Weights of a small GPT-style language model, trained from scratch on English Wikipedia: MLP 1792 tanh GELU.
MLP neurons of a small language model. Each row is named by its layer, matrix (up: input weights) and neuron, and shows model dimensions 181-276. Each number is 128 + 24 x the weight over its row's rms, rounded and kept within 0 to 255. Numbers have three digits each.
A block is one neuron, or neurons of one layer that tend to fire together. After each block is what it responds to, as a language model described it from the Wikipedia text at the highest values.

L6.up1070:125129161086102162137145160141169132088114107110134142089144088147168150093130109105174136117091132094141147141076137156093119118109098109103119098108180109110143111173137152113110122125167124150112089124127139115104098135114148157120110112145095121143077136107127150091115164128155138125
Description: Paragraph-ending line breaks. The first line break after a paragraph's final sentence (after ., .", ).), often before a section heading; rarely prepositions like to, with.

L5.up192:132131149097099132124118137105121144129101112124088093110129115134124193118166165145084149136118127097161105098122137137126151152111117118109100122109130147128151158140139131124150101153134173120115093105132151142141125082160146135162115140134115130091111103119114110120159091124134130117
L5.up270:171149137130114104132117115172068134131112142107129143117106125130138156128114121079111107129097169119109128122118114127152166089126119110139140096139161113099119118114087144160100157108103140107150126132117123121111104154169114149159107124148160165101119115135130137134140097118180114154
L5.up523:112167128140173143135095115129159141151162142177121094112188151097146163164145119110148123168149148173112153078124120130139136134112098125082084118157141127120127156164100075129119085149099146126136094135138159155108128151154157159130127095121128135102123141095148112120105071161115152123
L5.up548:139144131081086137158133101127153138176153113098165160175148146134163153124096113139122101118117136154113137130147156102129129116114130162116128127151142173142114170134154171129115109169121133091172149100128120102149131121127138129160147137084136143127089110140158149084127132132169128160
L5.up697:135139141107150119113135142081177076133108170122121145126145100115124128105099142127137132137087138143157112131145116104079157099064135092149118122145133108143125154140143209142141124135163168092160171125126148132146143086132154150153090188151135132104190164110112145116105152120170120128
L5.up961:134104083155109128153128100158203078121108132112117132152154108115145160105126124105090121097131104160123181111137115131129096179113134154167108132118125139143111097093117166126144126141090130134137145118173149122085120145116122126130127175174115125107125153137111117155126159149105127112
L5.up1251:160129166120124117158062145109151155120088152120125140140120128146130174141115127121126124113150125167089114161129156150144150110127128118112098106109128104089103130145137149170126125127159136152167093097127145154156127114151146122091107131147121133075118155124125145074135101116092135144
L5.up1340:147119115138112117136104172126137095124131143141108103132125107152103157106157155142130128155102103158091103120113120121096142157193123113139132149119110116097146147119149102112140110150132130156156142103154134117103118190125134127129094121123163125091118074166143142065151134092182144114
Description: Infinitive "to" after verbs. Infinitive marker "to" directly after verbs or adjectives of ability, intention or permission, as in able to, decided to, asked him to.

L5.up457:143137083143130110164142135138117118133159104123165181075133132160119143108130083139114154147151137169132094121125142088091129108160179127156184139122128149136137130094133071113145114134146145105151099096145135123125164132077131120126136162104116148135118112116132151113105119157135111119
L5.up657:104080134122127171146145106126095097124139140130119143091141101152114133087074169138158129089149141101095114116111103144100188124113114154161129148106136110124140138106100112099135115106128153149104141089151143109135125124166139144169142126097146144119092104106144150149143111136124099130
L5.up763:104110092162111120145107104082120127126065130142157121116130157071124091101105105144141110107130142111130155136098112184118148128173095146111106157134172116131145144128143127129159086104166167194156130153125125146138103135152111124132163113093128155135099119134167115145112137131088102117
L5.up945:115086144103118110124106106150123103144162117114117150151133131146118174116139128142107111159169121094133161126105145108117115121111122143137130125156131127106132126134133102143112100131147146157141135135118151142095100177131122114110124165138141129152136094169146128097141126123117132105
L5.up1158:142143139091138082106100145116135127145134112183134108140161176142128110107173095092166143086145153120114158139094091096159167182141120161148115098126123125115097145146098134147177146109091168085124114112101137118118140123116158115156092164132151141164142138098086120143124140172149152128
L5.up1272:082126144118132124151104078143189152115136139103156142102144119118122168116140123108111126144142122102123146087105107158143142123143154121140093108090136134141137104158170099109129128126048182085118118138154109152134156127098114126117133122103113176126105098117132101165093132139124070183
L5.up1284:136164121160112107127151132134134119131108158121129133153129133139149123169145168180151161118122106120158096120146120119114129105136097129114145119125119127144121143106106124134113124109156140144116135122160074080141122122188081143128077088161134139147096098150147098157119133109145140173
L5.up1445:132125142133087108109122156083116170102148153120118126122143101140144147144078088160154120092123130120118119168141108156122137129155113125124126159112155162137078148138141143157132116124132149114139125113123107139118124144160124126083111129079119153135178105130146172117110112118199122130
Description: Leading year digit. The first digit of a number, mostly the 1 or 2 starting a year after In, a month, or a dash, as in In 1974 or 1988–1992.

L2.up189:151139146166080113135127111133138141126126086139094108069148157107110153136150085121175107141159144137095167116158123128098095116115137122149114128142137088106120090144150135093085110123138085140136111107120095129122155142149128127139167078114107173104088092140137132145132131134103131137
L2.up213:160147151128089122130142132119155149146111077121128150059082131124145133164147117123162116109110169128080114145089151095126129108124112112128117127096125141146136143130140155151160069144170101130159147113122153126103163166169101122133111111132105132116132114150162122104155094087142104098
L2.up284:138105127121107140139152139068125128103137127168117122094161136141143096074126092120117152140157133064117158087105106094158166127137136100119123134130146131100130112114142154115161130159123115118131158156117142118142150119105153092109137113103138186108097107088130129117102139124114109142
L2.up420:142104148094120113164091118072111153074131115146149105093178119112132138139071115195157145119157141090109146163096112157143135106155105139142139141165129136127127152174105157130091134117108141114098147110137095143121141150156174127111163106158146129117144123135096117121127129130131137061
L2.up422:093116119124136153143154153149119128102124128103130116139179162131139131136126066117082129097152133087110143127171139122142116136151137122112089157161115111133141167106109125157152093147108145140094115178133115144128174176121160150155132085125140132118126118134120141115117066162111113118
L2.up778:196072130115126138167152133109122134170127127137140095096158148137149135146110131124197100136097131133143122113089162118104125115094147119111147097102116123101111103150141151154169132157130135107142134163133126118103097141193119146157145084085106180135141106113108120142139115091096073134
L2.up1076:117112164063145116139129149104091121117160134123142140099127111128180143122099105117132098149134119121160142146106132118150122103118145135109143164136148108104171138109151130158146115125144120119145151134154144158172149143149158133152137138087122081125114132127140144148131104148130119076
L2.up1710:104105158121146135153146105056112122148120088171116093087166167109126126127112125098129110108147122124166105117092120138113148101119130122153128134153120120115101134148098148130129151131094134146088144099136148089140144135186136143135105088159094129142120094121144139109156156122137108092
Description: Paragraph break newline. The second line break of a blank line after a paragraph ends, just before a new paragraph or a heading like ==Cast== or "In 2005".

L5.up337:103134145144143114125069168110134151113124137118150104146163152147098121125129079112156157144173159120123095170106132116118139084162118112070176096139163113143158112104176125129171115161149177113115125135116138156122163147098132180142109119152143135159124117165136120132143152134132167128
L5.up515:139141077134110126132108121125145144142140134147129144156164156153124136112149103105098090126121112103109151131090131140082128131123120156117149126141153128147116075125119083103163127131120160154129153124160120123131126164111139151155127138111104153154127136099175136097087125128114137146
L5.up701:101127136144150149134116125116139118111147118131142138146164156130105125117176112112147089116125152137087153127115119158146165137141141101158126140130119146110185084150151130109079144121153165102126129117166091115147167130170140113109188154104091090160115098121116133158120123125102136148
L5.up1230:103115057110072164124095157124155116094096160166143081093136112111085105090120151104115138160160142107117131171095147140134142124122106129147154161135137154107147147161136175130117120139114151122134121136131128071148111152143122139117137185086144151136146118092110098078119098115155137119
L5.up1518:128182080136139138164146121046154121120159156137190055143106168129142115154128097130138125127132146087153123145111142190100142130153099116133139148127119095096161152152097132117108114154124123142143121126154123143093148100112104115122128101109142127116131097093132117135137126104096115127
L5.up1523:152143197119161149131071119112152112137145135116072115154130117107155122074119117147117106140161160086140164160108147157181148134164102176094126145157152126138143136133164150127101121135135115134157171145091137120166150118106095182097123140143082111120117145142114119128164107132181157132
L5.up1594:140114105117149094128142128115167121123104182174154136090151121142105169127133111143155136114137121117131114119150121129160126112148168140123156128114139111103142147118121162123128109175115155148116091147181137185130161104151126090108115133089139129115162109157147127114122146137161132129
L5.up1700:100138072139117155163104133104114111151116115154158105129175140092095137131114146135125127140170184110089162147123118142127110162135115120159117172171172110116164123145126168101114113118133157108141098118150144129119156147140138129135122167115130112107122135105119083178124147095124128156
Description: Second digit of years. The second digit of four-digit years split digit by digit, mostly 0 in 20xx (2007, 2012) or 9 in 1993, sometimes other numbers or word pieces.

L6.up484:184170116096085137139101138094165130151107157104176155160154125145171149108191109172117137077137116139148080134053114109138106117133121103117115146114148107082125180149163136134128112119094122158111117080138142121109119126120137150103120130136092105165140138129126149053124140101149112158
Description: Pre-verb function words. Function words and contraction endings that come right before a verb, such as infinitive to, 've, n't, not, had, who, that, can, might.

L5.up205:153085147108158180145160102179106164132113116120145132121142149130161163134108153106170128139149118145141105163109109136139120109144139085114097071073150069127118146118141122124134137103115144146130159119114147096083151126109147131128161114162108141105119101149130128126140131095113143087
L5.up524:155143115150139117095108110119136130132085115130124172156102160052140155100118096082114136125118132112106168169085116129119146142158110146121081136163145124092086099115096091112128109136164181077095147144185151124147121165125146118146154143146138149134087117100107127143128085143076168147
L5.up588:120142133145131109111149171100132163149151093184139117144152139107126124149102083122125148101132144139117141141084157099098060117121111084103104129133137126081153099075085118125111120129103062147145098090124102132136122134125116109102083125098119167174123094108148100160124120180175151090
L5.up889:109103146104137152149158112120102113127127112121129154100138144128108138104141096094152148131136147169111114133095137148117134100086084089153102088118150132108141094129125130085139116101163121142147147107131123122146147172113152104141099083130057136107096137153118137133155149120158137134
L5.up1047:124110109120135130078152080087115124136120103125125106089125164121126151111087135108134103146111136155155122177129151081090140095132106099107128121122177075107114150130140093136162068113152111117126131091123113143118110096131127158151130165131111146100120144107140132110138160073130102114
L5.up1172:141104156119129162144096123134191108111166101119136157122138132139146154135104114120156118137124147126148142116089117130113132113128112140127080153113154108115155145170120147133102137125095152138139075108151119147141119126133149114096112131128088135143097093126134099117104174150140116151
L5.up1352:159138182164149130154139107125118123134160151126171120138154123142177125152116134125089122112096149140142121149131102088123130152126146133130098153183143159112145144096118154106148132164138151169097155117136131115109106153141117114128193105156144129099111129098155134145102112106125114145
L5.up1410:123134125119116136173131087089125186131124104129137113170171155130119138158087058127103151080107085141142180104135126119096153151119131142095106121159136129197154138112136092114114097132138134104127106107130114141130111154125134105141107142101113129106141148077146145123103148130168116127
Description: Paragraph-ending line breaks. Line-break tokens that close a paragraph after sentence-final punctuation, such as ., )., or .", usually before a blank line, heading, or new paragraph.

L6.up230:089159158167093117113133123121129131143152166146186139127120133131125147113118077136099125119135125149092071105088101121118149111165144118163161199119129106112097116136114143149133130147074122136132107113147130106143141117156132174135132122090190138111093104117118147143099103146167182088
Description: Leading digit of numbers. The digit 1 (sometimes 2 or 5) opening a split multi-digit number, as in years 1992 and 1960s, TBX19, COVID-19; also hyphens joining names (Panama-Pacific) and places after commas (College, Cambridge).

L6.up878:140141119136129108107110126106145113088114145161143098147128156148156141092138097127153150121154148097086141125106150176099096158098128123117125138144145132159122102130125128128145096162145164108098162110124125133132159115103105151098080127144126110110119052126146105104150136153109168134
Description: Second digit of numbers. Fires on the second digit of multi-digit numbers, mostly the 0 in years like 2010 or 2024, often in tables; sometimes mid-word fragments.

L2.up117:159110104123086127115151142157106145125115106144125108166105150110152141112136141184142100080131121141165110121124097154148095100100140109116144113081132117133166114093148154099117121158117121147193133134096162108138145150149112119124092143134103099112135091101145078109091135174127162132
L2.up205:121132127133139130153105165121138149145089103117168122088158117133160075133133117165149130131142164125108137117123093175151169153137134137115145121111165149107143160147124125126168143080101140136132140129125115122190118116159081109147143124112093159137107079121168105132122141167114124130
L2.up376:130143116151122149094108108083143128127179119131127102093118150121144112062130119111160144186117166131098093108121137159119110143143133096165141136143104140113141103159116167105126111111096126138124133146082190108123102131125094126146109150189138086121109167119135120148128159191122142172
L2.up870:084104164098151091143130132112128132154132126175141131091106124162144125134139134186147157153113158137157154128145137137099163100116136140116159151117148130138154073107088141142141126131144119096169145127129081125186114130128090098138148138163114157107132120116151072130140130138142134137
L2.up977:097187133080127068125130167121116152111152133149127095145129143101125105112051134153162099103132123106109145121141155120151147160122150103171119136183138123137152149116084106084113139103079123116164098191146106125158136118121075140134099116138092116130114155125149110135115152148111135136
L2.up1398:092143134095154085072112131103131140113131103135170135099130143096142152140107122155118123121160141110125132173105141124157150164156161110102129130082139151114162145156119153129120138122091130134148126107109104128114128125142088126130110162156152134071162132144159116131144140141147147140
L2.up1636:100130127139080150165108094108142135135157106162152149142128076089154150122159125120127091136143121153082131126156119147141138128115157145165153117132140141098114118126102103166112127134115113143121143143142160104124149117166103124125117145160145133130116126091184157150121119189100093130
L2.up1664:110086123150112114161117103125139134144127130175136105109072106144120113096111122117129142100133133159113105134139116179121155151095128150139147166116118125134169117150187176117144193109113111127132094143133087123088156132156119079163177141107092145157114102142145138117130134112184103110
Description: Decimal point periods. Periods inside numbers, mostly decimal points in tables (52.3, .439, 1.93 m), plus abbreviation periods (Mrs., p.m., middle initials).

L2.up544:137111147088130126132129129119123124125135123092165125107167154111134133133148125120122118089103134144104118121126112127074089093106117125101132156116057137105111066149083149129185164141097129106119152165128112123095133158069150098130188145122104172125099148178143142155119154127112125112
L2.up641:077084179100120080164159137080130084114124119103146130090135173139174129127132128117140158101088120095115131132147141150115145121118134135093113147139135135140111114132144116125133138111079133148108119083094127128128130127125107136097100091103098146128157148122106103130104087113114166167
L2.up694:143142143074130125154133099130110105126108103115114125118121143091133160146123155144133144123107108121145116116134141117097108114096167139093151166122121110168094150131142112115121161096104131091164121122107088112091151132086111119137181125104107218124147122154113105109101074112126128136
L2.up816:144098158134094182141125111140110144132135118143135108165136157135164157148145085112134146115116197088162124104142198093121105115123106216130101114128111129127141080156086148118115124144119123143122140091125125149085129147147105115090147140151117127168128170119095144095115099125108141093
L2.up860:107080126101141124113133148122109106114128159112119118134159190088167174166132130150118130131079111141080135149138134120118150123126152174111157129174115142117120114138127138105079128125122107099167113153118082098121125091105144151141175076129118166152147098130067119106113117135125122137
L2.up1340:125127156107134131145126108128150121122145089115131124121147115112130129106113129156094155104136131131131100118142159121096112108092169151099130126153134126158130128174122134156129120081083084117116104125169106106123158117116130096102159083093086088123132112144130145083136126114134160186
L2.up1480:112126144111145163125129166152141149117112122131144115128152156151152170097129105128114137125138138129159148121099101127124099115115108143120100154131142090152120112129129111161118141099102098124149126144158091128146155098099143108162132127116170162163095140110099121114102077095086124109
L2.up1626:127174107088132141109198110113118128130152132141189140093098124100114132120126126138092112148124124113140114112145129124115083178118155108150142166123101147136185123125124136107124156124141150154139108162132111151124129117098137146147127089119122154132103159122119119162127130115070179094
Description: Multiword name endings. Final head word closing a multiword proper name of an event, award, institution or show, such as Championships, draft, Awards, Cup, School.

L6.up858:126145132096134124129131140161134093126087152129149150142169079125133139141098131097120147141168158114111128103113099157166149146112184167137143105119123131135125133129146152122164152105142165151149130123093135111126087157098124087117116126100103113133177161136147112145157083148096122135
Description: Stats-table cell separators. Mainly the pipe after a small number in football or sports statistics tables (apps, goals), plus mid-word letters like the t in Chet, Curt and Detective.

L5.up189:142095124100120155137128083101114147103116136154169117154159159107142156135167138161114090108130138147120127108081137115127179169148104118109120119111096129120139108124129144099116140109111142122124115117174131143163139137100126150130158117100143129154118142136125085160156133066089098127
L5.up429:092146104111129101093123095124140115127131145102153129141110160122169112124136112152131092142140141115108140140093131134081158116114101162108105115136130130103092135123117112082125119165110154118106101139159177131109075127119110087140151104123147156129119088109158132122146113125123174115
L5.up563:118146081119153118146159131131123085189097040106162137121155127127110148120143163127128089080102142130159160115112129136107137106162114141139152140137133136123106143172124139103130163107102157103140158170094116142117094127115157156147123102110143171146065130131089133129128141100165098127
L5.up951:072154127134140121109117097084146097159145112134158137143116167103123182182146126154126098123064083117132174087157104114124122138142148129130109126130115117101064137121119175109072119127125152074135116141122134144091133098130126129115093111123123121146112151111115124112127133133158150149
L5.up1099:107162155124152084113089090147124132137118129126154129107136120119098078112122131138136107114125111125107123114116116132101126095145101148104128145135162075099140124126121141082124144159098125117067173126091157105117140122150076141108142154101094149148125165135098100163102199103187123126
L5.up1449:113159123105143097151127123127137101141119145102119072073118124090152109092090174145137083116162165111119164093129114124106105176147150148114143131161130166153126103132133153113131170109131103116144128159145095164133106151173122122120124127133098154138076148123110134098133168095097162148
L5.up1554:119136139137112132145130142150120141117122124094141125138149108086093126155104162127103101116083154121093127139130125117089135128140121133151139141125129108122123151111180124153123151112100106084147162148164112122112139130130107155114127081126091150135086084164104131136157090116147112117
L5.up1588:156121117144142103196132148128121125130133118133161120140156173140115163150098111096103131174126136134118173096129139123137108116158144127135158121120141123149108104129141142135146159138076124146148124143163132153105135116098104135117124117091112159125137155113139175168150106092137102148
Description: Inside multi-word proper names. The token continuing a multi-word proper name after a place or group word, e.g. Edmonton Eskimos, USS Arizona Memorial, World War.

L2.up774:141114162117149129123147122075155111110151118155114131125142123108128112098152140130110098157089103135131141094130125119154144181121125092153095148159135136131136126119128152120141121159100169113148184121188133098119141132129158094144152168095096082145138100111085159124095141093057107117
L2.up1062:099146115088120085128106135141119125126149127140160109119155121156069108179118147169133093142082126079126115106153151109161185147127128098134105077172153136168116142128147115080100153138137167148115126115125153125173093124129102112141124104111115084180166152103125106123102128122122096110
L2.up1236:152097109110129127184127128086160123083153110129137119100132094135133144089114121136100132122153126098127150151146160122151060116160127126112163163089118127106116136139160128148115097159141100147156059122099077114128138107178133100140093094178077108100088132128185124133072153157141153124
L2.up1266:101099133143167118168086135122131116153154144131143141076106090123130118187133121110134116143134112157087180127158115178119143136143098065153126078149078136160136130122137172103122122083154146113149144138149080137130086150116127155139122093113151112130095111150089128126113131092123106106
L2.up1379:133139161136096124135091138113176132122174111114110180147148115141139132142138185149109109147092152143098126092133116116089083130135132181133137102120098131149147130132108180132088072132109138117146163116122092133098110150098168122124125162095121148107133149123194114145092143080125130136
L2.up1660:110146147141093131117060128077135141124130115118128127094104094127128097196099116161080115124109128101122134111152133107143107167100106125117127149115093125111132112130155127164115104153115129140115102162180110112109142101166127131134156138158089132138094161123092081147092125131143151146
L2.up1712:164146158151169116128101095160117126111172122145168104117112141141116116145094197102156102086139141125125150097138137120138144165113121101162084105119106128101126115148110152132126070119109118131140139120126090134132078159172170127129090129124122154096110145110069186126073116123147122124
L2.up1768:123134105120084092081113150137133108133106119162160184129153097095139105139153128116150103097100139140129141120164117139132138165127107121164117117136109147088124120147141132151101141114093093076104145126140107126139122132127113104093135156125088125093139141149125153117124124118114120121
Description: Table separators and year digits. Markdown table header separator rows like |---|---|, plus the leading 1 of four-digit years (1999, 1975) and "life" in "Early life" headings.

L5.up101:143154156116142119162121058132093123116078115162137115141140080105105121131166142094135116165147151175156116133131136149142103100127135193125103124146135155105122129147127099107131124160101104137072123155138138086116136148107133122116108129141146086160099116084097079119135113113062135106
L5.up430:161130132185071112136134133132091139126113131184110141123169116131126139129106083138114125134137132092149149151149130123129177131107109127090163131101139114135133153112176145108112142156102113114091108125129137120110160156134123140118170137172064119114144143092139143161124136162176143128
L5.up531:090109120116157123174096124113150095094088114126130146117179094150107123147112204113119157133156108136098098134102110171126151099124176141127157119119096087143106130101134121135130135087104115136097141129154148109128126111174109130146143119104107122112164143148124143132104106156150170126
L5.up859:142119124133128077118154095166142181143131100145166144134134094121123093135123121123163137182114115134097101092191138146129174092114133131121101158124132133136121139106108133115119124131141131123126108120141143121167100153161150098165152115118144142111115110127117184156108156173117121123
L5.up1079:151102118146149121123131092123155161166094124123151131113140093141138133153134133091199136158133167122120118138128146121147122110110097117133113124169133085149146126137110124138111131125125143148171120143151124088166141116105097149128148176121134145111122106139134122073088167085120160164
L5.up1318:124117116134192131129166111138095184137133110112091131117125090111168117154130130111110109164097152108136151142119099125161128104136145119129119093116127143142113146131132081110125162131106126108142095133137145145085106121094170114109158140136106092111115118109162112114079119113153124170
L5.up1390:129101164100134132091141142145159137141081155128098102129119147114116104133139126130139133132098165131119125140118124118156154123100123145156154066102101086115200127123126162121086131112101064093150144116128133145092143100127114104118157135086114157114118140124128120151105117149191123139
L5.up1655:154153113155159095117129120159124152138100122144174148131151158141128127182093135088079140159100143118147163146141142101156150127134128115190118108121140155105125122162138129135135121104115134074122096116191128124161141137089171105124131116173116132122110145116149114120093144151151119120
Description: Table cell separators after zeros. Mostly the pipe or separator right after a 0 in Wikipedia stat tables, such as career goals and league standings ("0 |", "0.", "0;"), plus occasional mid-word fragments.

L6.up59:141081190139170125100142099096126087142153156135153125149147143092136167119175140128102138166144092129118116087128136138117101098140132118086108138141107128105086137136118140109140155104114148086125138129131097143131134147112114112122100091109114152102115130162146118125164096127101153093
Description: Name and word continuations. Tokens continuing a word or proper name already begun: adjective suffix "ic" (excitonic, oceanic, systemic), possessive apostrophes (Keaton's), title colons, name parts (Texas A&M).